Weights of a small transformer language model.
Training: a variant of Adam for these matrices, 133M tokens, 4053 steps.
MLP neurons of a small language model. Each row is named by its layer, matrix (gate and up: input weights; down: output weights) and neuron, and shows model dimensions 32-127. Each number is 128 + 32 x the weight over its row's rms, rounded and kept within 0 to 255. Numbers have three digits each. A neuron's up and down rows have the sign that makes its largest values positive.
Before each neuron's rows, "fires in" lists the words (lower case) most often at its 100 highest values on Wikipedia text that the model never trained on; "fires on" lists the tokens most often at its 100 highest values on Wikipedia text that the model never trained on.

fires in: "by", "for"
fires on: " by", " for"
L4.gate103:099163124108179144159090137096073118144137181124126088098143164067157103108093118091074076163061138116138154149146148102105114117084195139089121162116163148136136089167099103150148079129129073130083102098114105137103089095150173143200188137069197121076089111116117145117084114149149148165
L4.up103:104170148105105126095125138090131118127131134161095117124119165073111154121150188068132141104117130144123150125171111145033157109130195113122201124168125098165113112115110128126154166144082086163144154051197164133104170159143121104178152138099193167160156092142123102135127127125130125129
L4.down103:042124094109129098108077109134101114126125145157167128137146107125116052037120097136097106138183097158093038148115158106115114146065191118120141148137160132109165125122111101132159148158163203208138153089144113118117118129170156125128161165120153140120130135085162131151150184116182109137

fires in: "an", "anti", "any", "another", "announced"
fires on: " an"
L6.gate246:180128095154110152113140110168130118134110141076104114071181103125137147184110100156120143137108137137130134096117083127176160144135168138169153095099093041085115117128172071130165131179108160091123122140083137148042085110173149166148123086156128121107166158079101067166085135132120096137
L6.up246:178125193142107137118133112155153109134144154095084139123109052100103095147159144118071104130068108122149166112134150077152103115187180128172169167142095062124102122188160075094161118150075130118139123140107139147061131070083150133165084131149131164155092139106133078152112142128123115213
L6.down246:164105135111117120189140068137117141085156140108121091166120113122169113143119090127092165135141123129121127146103132064112133152094098086183120165126085059096191139193118083084171108156132121132125124147138114109097141062064184143182079165124063106167154159090134148141145150139135124149

fires in: "is", "has"
fires on: " is", " has"
L5.gate179:115082062164163110087113101141130152096080113098139156069137142198138096110106145126092096162118117124130134125088089130127190100134189109133082149143127119104152123078131151169120100098151145090152106183138089171083193107180114133135152143144141180083171178074142041148063147103101141173
L5.up179:060121097107147098106161103119167174120138119160154193089090161170108182132103156098130105153059134097146110062128177122122186089191166123120119141199179152131162097137144174152118107106139179087133120162135094118078150078160149145169113121138098172125147152064158117074112127123175138143
L5.down179:091145163143113125119178119112174158114148140149111168081033152161133143130079125161109155171116106111127072060111182136143159128163107092108092123150152116125171123136084152139098154145165202116142126161094120092122076129135123141164082184116128146115187155103146142100116106145229145142

fires in: "has", "have", "had"
fires on: " has", " have", " had"
L4.gate128:112104135076112149112114102181122127085152117123128140117100109132195122092116138040128119124134189147119146134111174177129160084122169104141118096069167158123114139091147174181140119099115090168098144087163131147075164081161147107186135209153156087127054183156106118144087163137109170146
L4.up128:084095106100123096135124112163081155133118130167142096149105053183176173145107128115116086120155131119178155094098065145138193153158141096176156090175117111105100067146179152173124177105165192185143098162096164072075151061139169166150105159124101114095125129095108124122132099157087155154
L4.down128:082108098112156117138099115122083198121173167209147142117064107151165132126156145126107145076150150114116106105140156087138153125099103101198110043187092120085146125116081127101089117093138177145116076180125098071110100138143187108153071164127099169114114116103143157091026094135137130115

fires in: "years", "year", "tennessee", "access"
fires on: "ess", " years", " year"
L4.gate145:110140114088154183078140142118114088151163093124105158160089137123105128161113051130113063101107108119089112124155109085050136104137167140131107158209126174099139111122127094140135128154094116089147069122124083157097118139126085173138127143120119157137116072075050162097110143102195096122
L4.up145:106188124135101152081177157164112140198122125135165121093092136094117172116111171131113204132104159110076169152191100151150128123135127100116077157133160118110162129142116133062156134145128104148113098105142100101086105112139120143066096127095134121152157115114135140083101088090134021166
L4.down145:148183149138169172112144117140143139153130154100167146122136129159121142150118135167071134129089129150089125127117084171137130160142154098122138120085103125122064120126154141067125113129182106081147124146115161109200136148149138155061087112098133115146117086104119140099124121083098177106

fires in: "had", "was", "available", "has", "carved"
fires on: " had", " was", "ed", "ail", " has"
L6.gate6:108140158128156105165143110129092119147084081096175139151129157163199138160075055114057073074135131223179159143096139153108131138104112073093099131132132055142159094131108113138094137066135107128135093162107074145110158101165094142127140100110181152151171153099072100136110094149163132136
L6.up6:108109149161128126074136176142157119112090072139098160129062149159099139147089170089090127091129105164146128120161154119122142147085133056024061097197216139136179082150152140127115110110122123130106129121147094117108155081139105110127126104190166147102152151129099131133129094165140132104
L6.down6:080120138164184144141134131160147187120150135159094140112073164152100147153102122172107110176142106155108072138167177121150133158142118122097161154154120116130103165106120136095103121156178112123123171150113138112103142159105096121123084134115150181138186126121131125102137089145179148129

fires in: "season", "championship", "field", "stadium", "championships", "house"
fires on: " season", "hip", "ield", "ium", "inal", "ouse"
L6.gate171:141138102107182081147108089141122100088104134123138086110181158160172146093135078125123138156058132174125151154110110111139145186130126177070184167121148090148088059126121076109124187121122153119181119122122139144156126155060129115160124142127143146125067165124122122164137170160152135117
L6.up171:123140143154117118122092129126073122104137074154060095082157165173127168132073095164158131124128149136140130140135142132078139102091144185078149118177190133108095095123165104182115074104109103117074128081079124189111140137153135097123128098174127186143072166093114135159106104117170102134
L6.down171:082134139136121158147182137124140108208129115188088143105115141139087075098140141131127142105067146119111044028119102109157111100177069132121155118117105071141110129096059072129163154115076122116109097132154117124131113179107140103097129140117127137146139119121159134105086116125148180195

fires in: "they", "who", "his", "which"
fires on: " they", " who", " his", " th", " which", "ect"
L6.gate52:092126135116108163121087116098137127098123187159115112082165072113182191101129093067110136113110093123137120065102134068109161134114153081135131121101187157108163087090161134089175131111130128128139110111124138082127115121137150150157167107111168140147150123109112111100085082146192127228
L6.up52:199161099122180121147128101103162169177126124168188185138165123168145096092144146134111056119067153174098123151154158145131067052165091140127153052108141112095171150162088056123147124160149109126125093150135156101131075109168083110150179144069170119150097107117127145110118144198072166109
L6.down52:122136142164098110143161084103105124139119187141102082101195147118216144091085157059156138127131098149066105086122157145118099073161066157111160048134094106060183168084152137135103075133133125117121106091104126174139148113144097123078079126115160141124076098135083148087149080170081176123

fires in: "an", "another", "any", "anti", "party"
fires on: " an", " Part"
L10.gate189:135050119124055157087099119135136136161142112110112121113101148159132101093148145138105127131062129093147136124089107130104151091140155209151113173151163053124143152143129141143098077187100143112092082120155152126053165109152123145171099048127124115142180098133103099136117113129164106203
L10.up189:191154142151143068139136094078132087124127112139151146139080163113072058145107138134112158195102192166149143135084118141163151124143144107114146134137120102108169151149146164163123181169200186127092096134119128127103072129129184074121183106061059111153116132086102098145103144103134157120
L10.down189:165121086112101091145141148121090112107186154123134131114175161159124091152102107112123135118098125167184138133123073087123151144175109130098130142146095096070143107123123172096126094140126136156089114122139128087146144039145199133164166154090068121168101201082126099173128154126118106112

fires in: "over", "at", "out"
fires on: " over", " at", " out", " At", " under"
L2.gate216:094131076091052149099151110179127128122127116146106138068151140152152146130165062144116112156124116068156102072151142166127109042113180150119151119167131081068134170129114089083132151149087182056092102140111140159124119169194097128104102102127172141192084161150151085109125168134224106130
L2.up216:127101096074128118076139094161092098080166113144099124123139158143129108107081117054076124156158137155101091142181098135193137105109171194099071174138175158126115127154132153123122163109077161137085151146155111095134089106135207094125117214103150103147121159114117063090127131132148093167
L2.down216:076120108111114189130148125171104135110086151096154118173150148099101089117185143120150142134147151113120095025155156120116117113130171184081134131126143115176166089188093114099119163094096110096145170159172075167142151165186147148123157134065095178101123133122070173096121148163152169195

fires in: "after", "before"
fires on: " after", "fore", "fter"
L6.gate354:119108092049166160109119090172052094149176126081114155133089107117080115143129115114097116130019156105124133114129145132071126107115094123191131159146160097146090112141122180153101102099139098169119104112175193085077101148107109151124153081152110184168165102089123130138089093112163158171
L6.up354:142187116127128159156201128100104088163167119137092168117124112158134099086067101120124099116085161108086107120183166153122126081108124148211060110114193177105148099088122164175175136144131148131130177173153139135100167111108040060153130120196171062155163107110145162108132155154170083059
L6.down354:083135083145139153103151066157100112121141165083117156083177077130065078124109096169063095135111144138103051158184184087164135031087135121095109106156090152126132076091118128150116130126102110114103148161149171117111164146134109113157107084149178104143105124095182149095179163129142107151

fires in: "also", "all", "have"
fires on: " also", " all", " have"
L6.gate69:060120096110108153093113121156125139132146148167132163209093109181139097077104092099106156131180081096108166146105102141185153090081142110140125124130162201111173108174087160128149066094134125155133190134069121194104112128155076136157093138129144126115119147156110146149127085127160157134
L6.up69:111116117133152160121101111100136153161138146144227170138127090134135152148110118134162148070129089129140078124140185130120161150155131134147080124142154106055105109209127168085184083125120185151099179088137175142132140184120144162121095157121108157143129047176147130090120145125044080165
L6.down69:098112164192144157052088141130060184127163148146132161122120174142097146126147199088120168178126118127063083145135128098109136154135099089140143146105111093101121144101146155142145093081150113142120144130108129101134099158139130144144115161139121110113168111147141155183045059176070135083

fires in: "over", "under", "high"
fires on: " over", " under", "igh"
L7.gate140:097119147137109181134136082161138177149155126119143133163136131144159146128143116075086086124145108120145139119172143155107126093047133200115113184188175097135128159134041129102153177127114152123115132158129114105124103169127137124125197097116121105154159113103114127050111120167212147171
L7.up140:096167101107094171117113066095075161127104150093131158148134136138130144154181131096101158142057166093146135109134136108104064098097151128159118155126130146109172132070101071128102115125117127093163133195142148119167107192167156131131181075170172122164152243124163100081162153158130184136
L7.down140:148097087145096126170122085169144169157148105155128102115207145091102125155169122155113106132147131099151163114169135087083149161036117189173070170121109080165158095105089103119100193141134132071138090180157093101150100166153173114093111133095117177136159188120162194151100148171233186120

fires in: "s", "their", "its"
fires on: "'s", " their", " its"
L5.gate344:114110089143137137153115120124139058095162125170105124159159135118170096099124109101084155114095075136071152171141153133163102148139099122113120096159099102146153141177122168138149120176096095097107088199112092114151159105130128155168150108095150171107120162130099113123058161087154151156
L5.up344:110188081146126131166153126054116074140149105153122154091170171135203142139139133118157153103128171093070136169102163124161137128094156110100098112122145134133131169111108079133128092144115168121141138136121129086212102095160090171158119124115132067095140145185109111098059104059117123129
L5.down344:133181133121186124107168144128129073054149135134117126091138124098129172206114123082181117060107134108117093082129110089083107150122162157158140102131114064078119104132113087092131178125076095093144129135117137106192166148143112124152092135128126135149163125147095164120066135134131157131

fires in: "is", "issues"
fires on: " is"
L6.gate118:098135133145063135118149077176151074142099174127138124107073141127116117178121111140100097128131128112132156068153139126140137097094208169122142083129110138113140153085177196136088103105216177158122167174140077114117149037150135169158149088217133135128158148083138100106058145098142159161
L6.up118:099107169160112066146149135106119154131162197090131106102148094117121126091125110158104081104097079087134150088100127122161157113180154185084132147153143086130132146163116083134105160116134159110132102184114129157162233086118144144088152091136147167106176094132134117105076149183206187095
L6.down118:118137180094110136143187111136191105122143138142071134087106203162172112112142141150195158125118145105104011137168096123085170142145126104062115154134179110164146122144082159129128156184133111119111139144157130085149144090130112126171118166146117142147224140113182082109189112160130098140

fires in: "an", "you", "another", "yet", "any"
fires on: " an", " An", " y", " Y"
L5.gate283:127120104091132148075117110182158101136126129091174181139143133140125083187130111128099135146092137105077142150123019087103097131146133083103175130119165048080152089146143093118058111122121120143131135128147083097067128066183151104189095174156109094088108144111156082158117126084146136142
L5.up283:155024162117159094121089197190173139107092140057129118136092117100140122215139144167118160135124107085118120153109107135120168130149142154094148068119099121144104114143127100111105123175129179128091130120139161140113157134171143171146081065178146115137176155049077116122089099100095120134
L5.down283:173148148158116138113174122097105192193132153102201108127126138087157097151113150120065183121076119130160164121144163087123137147136121151111106101117108079093130184171168167103141116149120127152143138102145082116143104103142126133086161087063121158210125110112146065136152128191146115091

fires in: "county", "to", "countries", "country", "us", "1973"
fires on: " Count", " to", "ary", " US"
L7.gate68:106109112086127151098152137130151119130091132129138110095174100138084097121107110200117126137123136120159146157155173148101079097151181180162136112104128133178124087115171121084123100115175143169075187119139115098088133081176148120124123133149126085088102104129178103154169144055150146138
L7.up68:173106108186132139167027193182126177130184145080117079124174089159127139068140155177128074127122076093101117077148122153092101123110111122181133172123127138168109112158073125150085139118141170185101103134155110159084173085115080115108164042141146199118125081075137080060117104123163090134
L7.down68:143157061128131162152162171151092174132127114145137155183179115103123072154084115184147126124123112111102047144139063115063108138122120092181141117167168158146162091086151070128158099102140154168134140118125114082139117072074134158129193065114075119070158161160112092147116052164127151116

fires in: "has", "being", "having", "is", "together", "have"
fires on: "ing", " has", " is", "her", "ly", " have"
L10.gate161:136164069052122124125112082147190116107146170145104143139087128147070078117115124108131184085125113152139138153125082156114117130129154122103173160158175118140128144119127184138185075071141174104160108178117102179153081133207139132123144088094159149106173099092141126096088131113166129139
L10.up161:112136157086152177157168134086122197107117176134161108103085108122071106194086113098168180108199126148124109115147122121110142148127073146065091119157148083158155174093154160146091093063156207119102134169126107166106112158080106170128161131104098142120199123055110074066115060106187167148
L10.down161:135134188195149135068126101116116132112120162159099158064119116125127184127143208147069173128121132119081059138112187111149125128176121115070107100092139150128113119125128137104096090083120126121118213088102130115095092178176163059110113172081053174139086127146116131169169155122127107074

fires in: "have", "has", "had"
fires on: " have", " has", " had"
L6.gate313:057089077127115085092147123131152108088076092142127153166086112130154122085151122145057113074151149087075118137140126149133175126146093103111139112161130153145122131123153145170123061164176143172095095189116128142089117100186135107113124203194120168107126126083074119216103191117111111193
L6.up313:102113098152119123093085130143182181142189166068214139118097095178150100110117089073114068141190126096143141096144153171156117116110150126107107111098142154103156131104133159120123144184122136112119142131080166138071211160152094123113033138084139136124164130157108087106092170142113145137
L6.down313:108153177110139161085074144104107207148164158130170083095104081108127188154148120122144136126201163157174084058132131099086176075159115109130084114160097117134144131116155144141146143135092182146104131131112110135136098135136130138130049173139140153113200109126124125111052147166107168114

fires in: "its", "his", "itself", "muslim", "subsequently"
fires on: " its", " his", " sub", "l", " se", "te"
L6.gate143:147086190132091135051111134127138094125106072115139111115140104105076112135120100123106149132156180196125134143133096091175120123093174113125130085156121083130116126117134059084162163153113096112069152163217155121165118100164112134197114155174170102107125155119173112103129189123132122101
L6.up143:105133072117123123120132096121171117129092123136118114103086108120143149101207130113105121096108096163070133099098157166124116090177168086140127079077139136134096113128174088112130139161134081156084173084114118076153076159128109143186125216113068108144089158116125132135135211156126158134
L6.down143:110079114111093133120157125142094070139099156133109059100116093157164147145081128085138171099149169205092129106098174064142172128117168067167084148093114106087135149152106104095134101120158093072115090135139124165187123125143103143136074148131150138133121195096172109091149117104184133165

fires in: "that", "and", "which", "who"
fires on: " that", " and", " which", " who"
L5.gate390:091075167120174152073171173158136121114139144144121161096134161153143117169127160083131139116090160120116123146115125062131123140123145130101130122176158094087128047092090141126132139169128128157146083147107063124118114093089067152067140056078212129111125097130127108095149127070108131241
L5.up390:188103192101132075113134138121138114147167151123046201081085102150136050140127126123129131115107154153139126146105142117201094135071023173173147126100143140098117084176092145178124131127061114141117067150104125123184102115190180129136147143142149092115190149140155145121109144106108100161
L5.down390:159163086104125135151130101194127183080137085145154090173195133129135149097125119062162133091136123156095155148118112084133108129189126156110182055151110156122077055157097159109138115156125101191071121104153147136136090162127225089076131115099103100134160096144203125095082216103150121131

fires in: "by", "with", "judith"
fires on: " by", "ith"
L2.gate385:144121173117083185078095159109073168112141147110064128160112165109119145118149100119133122124162117117135153106133101117108162124119142121119194157092106124058105080110120077081159155106164145139119141104148067105076137134160122175190155140140137114143098151106097074131135092096202152106
L2.up385:093112195115101144103124102110166098135100130143094142058103155079098126158132114132090128079127176077151120092179120151144091133140168155111156111148110139123107152121118145123130098192192158146131130160122106207160141159184090089124130161041200147147141144090170167168145155134128176101
L2.down385:124131144088125133119154088139156119191175115167153124095069117102077137148148141163077097200161196072161062145135125158101072166126113119143100156137143196112154157117064083094117117112169118148132110115111097140125121149127163137110115136121108163110131135067128167102036104100172124093

fires in: "its", "his", "their", "itself"
fires on: " its", " his", " their"
L4.gate163:125110126171196147111148150094134057130122131147119132149157095118091099140200117135119018084103122172111178151133163141128143145109140104100131137124145139159120168166096061096108108144149179094107128174188158151117106110106140135130111159104149091140131116130102120135156136085122162194
L4.up163:080102158168126094107134095063170145115169080160141107077167114125148166155180154134061123099122102075127162178119145106067103073154167094145104088114107120124145130119164124151130088147074096153143147154097144093117112107130093097096075126132128125124106144106115071111118151133109156155
L4.down163:130113115142123095101136099062114088087126141217171103105094133120149126101086114066114112092101150143082067151099154109170120152097174133172097107129153103099109108147121100158126140140111106075146103080144163114135105157123176122121171125102111122130077126134103133125137101113143137168

fires in: "to", "by", "as", "joined"
fires on: " to", " by", " as", " le", "ed"
L10.gate402:120121152071092159150109088145116164094135069166077117163153131077117109169127092159053115172154081095190112107090092167083181110094117110133191170132124125120134146142121128110129104107150091148111121117114156084124148160135184157165129069103140142143169158194107118134122203118174114135
L10.up402:130113105123158123054113153162124147165135168122090124157102098141097126142096133091060129157114124111104115120097124153113157106135135185058144117157149125121082106083121114162140110124140187159182144084086156106095089136142135112053121179142187103174194062087162145110093131171134106181
L10.down402:119150100116187113155098184120163101107108112138066094123137084077140134083173137139115144199140116095187038071151140142112135097099131149155115157146170161141152143156090124132113170133122156155125134107080119108053127166112103110109117078083114119198103100132144116110110158097106149109

fires in: "its", "his", "itself"
fires on: " its", " his"
L7.gate319:083140114177158116031164115175147090085152084149136105131095096166141102172188129136070083102127089163166144156119173125093071129145188057078164107149144101105153147168115103127168111167083098080144123095131127100128203108163127152167127089109146094142143137090076140166118069104130181186
L7.up319:129095149152127119098162157142150091100165137136113061130094072107098154054100122143068110106125137159173108124058102108115167134132116113096071097093139149140133152157085124074134094152109178118164136110229138119084095152105117076144189109142188111162124154126121084130112146117107163169
L7.down319:121142106145114128142181113105091116129169164208100155113110175095125134152125153114154119105118122138116112139131099059145111126095165149148157071123090089081142153191087103120153154075075170128088153137092114123176162138092122122130127138135052118165124124127075118110100139132166060131

fires in: "an", "announced", "anti", "another"
fires on: " an"
L5.gate269:185140104143119111135112104159100154199099170027134121106096094092131064186132124136094111183100150149172166108163095111146126145131121124111096149140125070131133124120130090082102179158108142107126100106102174155086109116105187143170091116110115111113099142059105080127078124130089099131
L5.up269:180121144144100122146104120168206141133059161108122159091091110075139122194162084190088137167134136116125143153142142145137123149134198145144122118047128079153124138147166071090127143175115161101137138129068131143042154126151160113151131084182110085137113180088112079168119133131105141093
L5.down269:178117173114121143178145054144124153115134181100108112132137138109205044143136089142089192130112141099128090140113126074109137130092103112164122137121106042126188127176135101117182112155120137074123109109120135089102109067089142136162116156101062105154158144109129116159137142112122119121

fires in: "at", "before", "following"
fires on: " at", " At", "fore", "ing"
L4.gate369:133139101074166123120140084129077135133098151147169034124099158066118101142092118142124123138102113119141174126162112153078083098079175195169173127129098117099148118146159168095146141127114128088078172136112166140135083177109133137107187119106143172132115149152162124068168120113203149113
L4.up369:085117117158125088146138125159123113149158107181146117192156091163075149099132103106120106160181124138165103107192147169083175061143095167142073119134140137176137106069119130164124140109126125153097136162124124119060149126154067070147158135104102097160097134171155095116114204148089143104
L4.down369:075121104077145179126116155133098148088133097140141079149135105132099112128205080112150096125096124168192240145187142107172178086104145144094139143147122116124119114161062112062125139140134087131097146166155137119110141112186116136158168126109151148126078198109130140126136121138135123133

fires in: "not", "also", "noted", "notable"
fires on: " not", " also", "ber"
L4.gate176:123095131099123142136102097157148132138128186098142143174050165148189099132087123125120146091129122201081157145095101109159102123144152127079108190130137173064113106119132152102099114166207135109120088110117111195145154138160119152171184096134163102159116122168143102094099148074155109119
L4.up176:124135152076126099077103154112051162173137128153179151146151103124092145117059035133181144101102134123078150110139141092180137146156096142126138116168109008143183125145179104099054141081105118134076096110106134128101175102100137165156119134149112158163113125087074112124117092140144138101
L4.down176:138099146141149128115080100112139134140134225115079145170102179159114202164131148098097146151160118170094121186130156116172163168090101117140142109107161143149149195125168198120078167130176124106083119107118118146146097101162143146140169157180134174133138030140091133103110110215136073142

fires in: "county", "country", "countries", "thacher", "father"
fires on: "her", " Count", "ount"
L6.gate87:145058108193149150115175160108164106144097143076120058099170149175169159151164093170138103124137156109065171132202095117071085123131144131124203153111082042104146124083095190096103115160137161137145128108095114137100129118108123164154113119106094106076166092070163085092144074148101124060
L6.up87:122131139168118127101167172119168166125110110131106128142162130090077080119132163158126145127170100103133143155106110144090155118143100070155141151148117126133133127120146110148177126091158135153130201196121138121099205081105133198145146187132147143113084097140074081106153150103181156155
L6.down87:140091131137148150132073145114117170163122159116174074118134130108154121175144113140151093117122098136142072068166133156079143125147064083142184109150110081134083112112127108117117039145129123152137183160157067158104186153135111107139176112167170109093145101100180128137176039145050170093

fires in: "a", "an"
fires on: " a", " an", "1"
L10.gate95:116096149138136078095127117146134155145160047140117129116096147150157088131084076053091088086129120159107138095110120127148163108133118136097087092132116091144108164130169074146194095169145144130130112146123165132043093062135129146136132100136178127109229144045112163129116144142162139137
L10.up95:151089153161181106115141086103144159119165109161136102178092125062105080200132151106097115120134144149154160097051090089084105150121129181084107127119110106142121120140104114157160176161139113143089081115132153095109111084122202146178113169087151139135120139120138130105110094140156172113
L10.down95:152102091163098153123114113128175100094122160180187126174092141120141163188157155132177137093149129167111090137131170098109105132125124096121184171140101157071152142150112106079111120152095092173136092175165144141153182138112154136155087178136142083122102150124126091099110143119124101092

fires in: "after", "under", "by"
fires on: " after", " under", " by"
L4.gate139:135137095081128192124137095135089116132162152103078174093122230139153170113148104083066123129123143119116132092142139100136126126061143142164155137159185126121126097090108063106138098108076157131100154126193110152143184117191137095132129105100183122175192121112137144094121091105152149115
L4.up139:095180065073095164129081086143058110137168177162068142063129149095150191109161136117127134134073148107138168142163149106071131096078150149172167157152149114136114098129113060143132091094122129188050137085191104117188134116110158096160193129139164116175124113096152131119140134097183144078
L4.down139:078104102154094164117138100131108117143171154125136156104131081102091129085162101171092096168129158087121059108146198141084110091104130138198156140112145160149143151112065114155092172129139097139033119121166117092149132163146139116192163094134118115179141134041122179141118096177175167119

fires in: "the", "its", "itself", "these", "they", "their"
fires on: " The", " its", " the", " their"
L10.gate144:114108070148079132119146140145139057164168097134109099089090105116138068079173106124082111111148093126156126163096078083155139116119175110143143131146146076111210207142111127107149155190092093140125100120218129116093082096145081088146132095124154119164144133118102097158131152080176145166
L10.up144:123196160134102108176159101111144118061193079139118096119102093083113140142146139142129089085116090117121122114099185045087170118053190135148162131116134108134183102149089068106167086135120179108095092154130173090164141113119164146127105059063092102110181125146088109191105110143132160178
L10.down144:100171138098146157139141136122113148115105118179145092123084122115143186126131078132093124089144087184114047160139122065137132163107087169149164064084098115104073142160100101091147106073110152118060110122076126090110132161111153168135182150092108163143107156165122142174136142137114094126

fires in: "by", "father", "of"
fires on: " by", "her", " of"
L4.gate445:166078162148166113160086101097094157183112162107093105106152109141046126150149123140107110148149172112106126157106118122175152131151150167152114118162104149137126109143098074117098135159067208129137105058149163128082086162165176153148160154161122106127150146097143119065094163072169138105
L4.up445:071140084149125168083165171129143151108121107126073113145189063106121150115137166155082096149201031169153128133167170155094114107146120154171107147096166170127070095132133153132173094118120137109105170147082154112079099161111117112150108183121172133144136080083073175116105179101088132119
L4.down445:095093099147141120107093161171101152124168082132149185194173149062199118099092087138112132133114063098110114117131116188085116021082126126145118146101164126121120109154110136163147102130137082146139165113060126120123084151122081112144145148114131114108126096148149134131126147087134118079

fires in: "an", "first", "a", "retired", "third", "returning"
fires on: " an", " ret", " first", " a", "d"
L10.gate405:098093119136109101129106134152148099144163182153093186127093133075162129104112059128020106147137084117188076108092136166104152112123152146170087113110115099144166075137158121186157110123180154134175122101165162211123143106143137140131124145154145171136157067088104156148077155110147074129
L10.up405:150122110157119161110161127169084145083133142170143101125072124091092169137083119100094140109108149146113145127132064083145123173160095065084154088160107129133162141124110119174158118173151185135169141130132096124073211119108181104183158160069101143075176125140182099144117128148113152160
L10.down405:142094175122091088109136128117131153085192150176155086141146115106187106200096071169068138144156134150140067118144097064118151145156150148083118134148115128134151165141120133138130147111134157132124094160170217116053136114071144124155143172125103157133131157105098100133075110155184138100

fires in: "the", "these", "there", "they"
fires on: " The", "The", " the"
L4.gate392:122144090134140092143147180132157113102155088115062098109147102144156146088081092130101133135124100081155149136102107090129114155134130152186179114200071078143164151122110135146159129087124148070173141125170108187096128077126129143157142144152122072157146107142086072161043177133165146154
L4.up392:139147069146145125137168135119146118123141074068080142154173059140148140106103080146142138136148085084191167149103114082131105152104113186176173122204092090108156171141139088120144153123094122065147170157140144132114136084135121145173091112117166137142135175176086099137104153151154166172
L4.down392:155135117129141122131157151142121111108145059149160131129129113084112166138117110149110168103142104125113137141107109040111138168102130125176197091147055085095144116190053073086152131107099159114110115132095116095121113142078146154164123109082111130128150148162111172110105152154120142170

fires in: "its", "itself", "be", "qualifying", "chinese"
fires on: " its", " be", "ing", "hed", "e"
L2.gate33:095128183162145091127135117084103082166138088130093132104109133127067112144163080118123046121119147174105123122137158132130076089086132121125163102140149109143172210109101104112159139139110100120128168106180071161102083118162173158137084079107159072146192160084121137105097134139143127169
L2.up33:140158135195127149083146082091144155134128101116112164089047093092137154154193107090117081163091192149171119152105096102108145121115174152070158149111124139147133143140093096118150154107101055169122169092133135161118118149092114134150113167132082081110114092110106123121085124161133188148
L2.down33:103099126118138158126135131134129099093128093183210098164109115049149151180118082121137116127181131164174156122113148061117131135076109155125129081157122120074167148135118120068194136136093146136118172154059151154113111122145100141159150108125092135144101143123071144144103122087080124143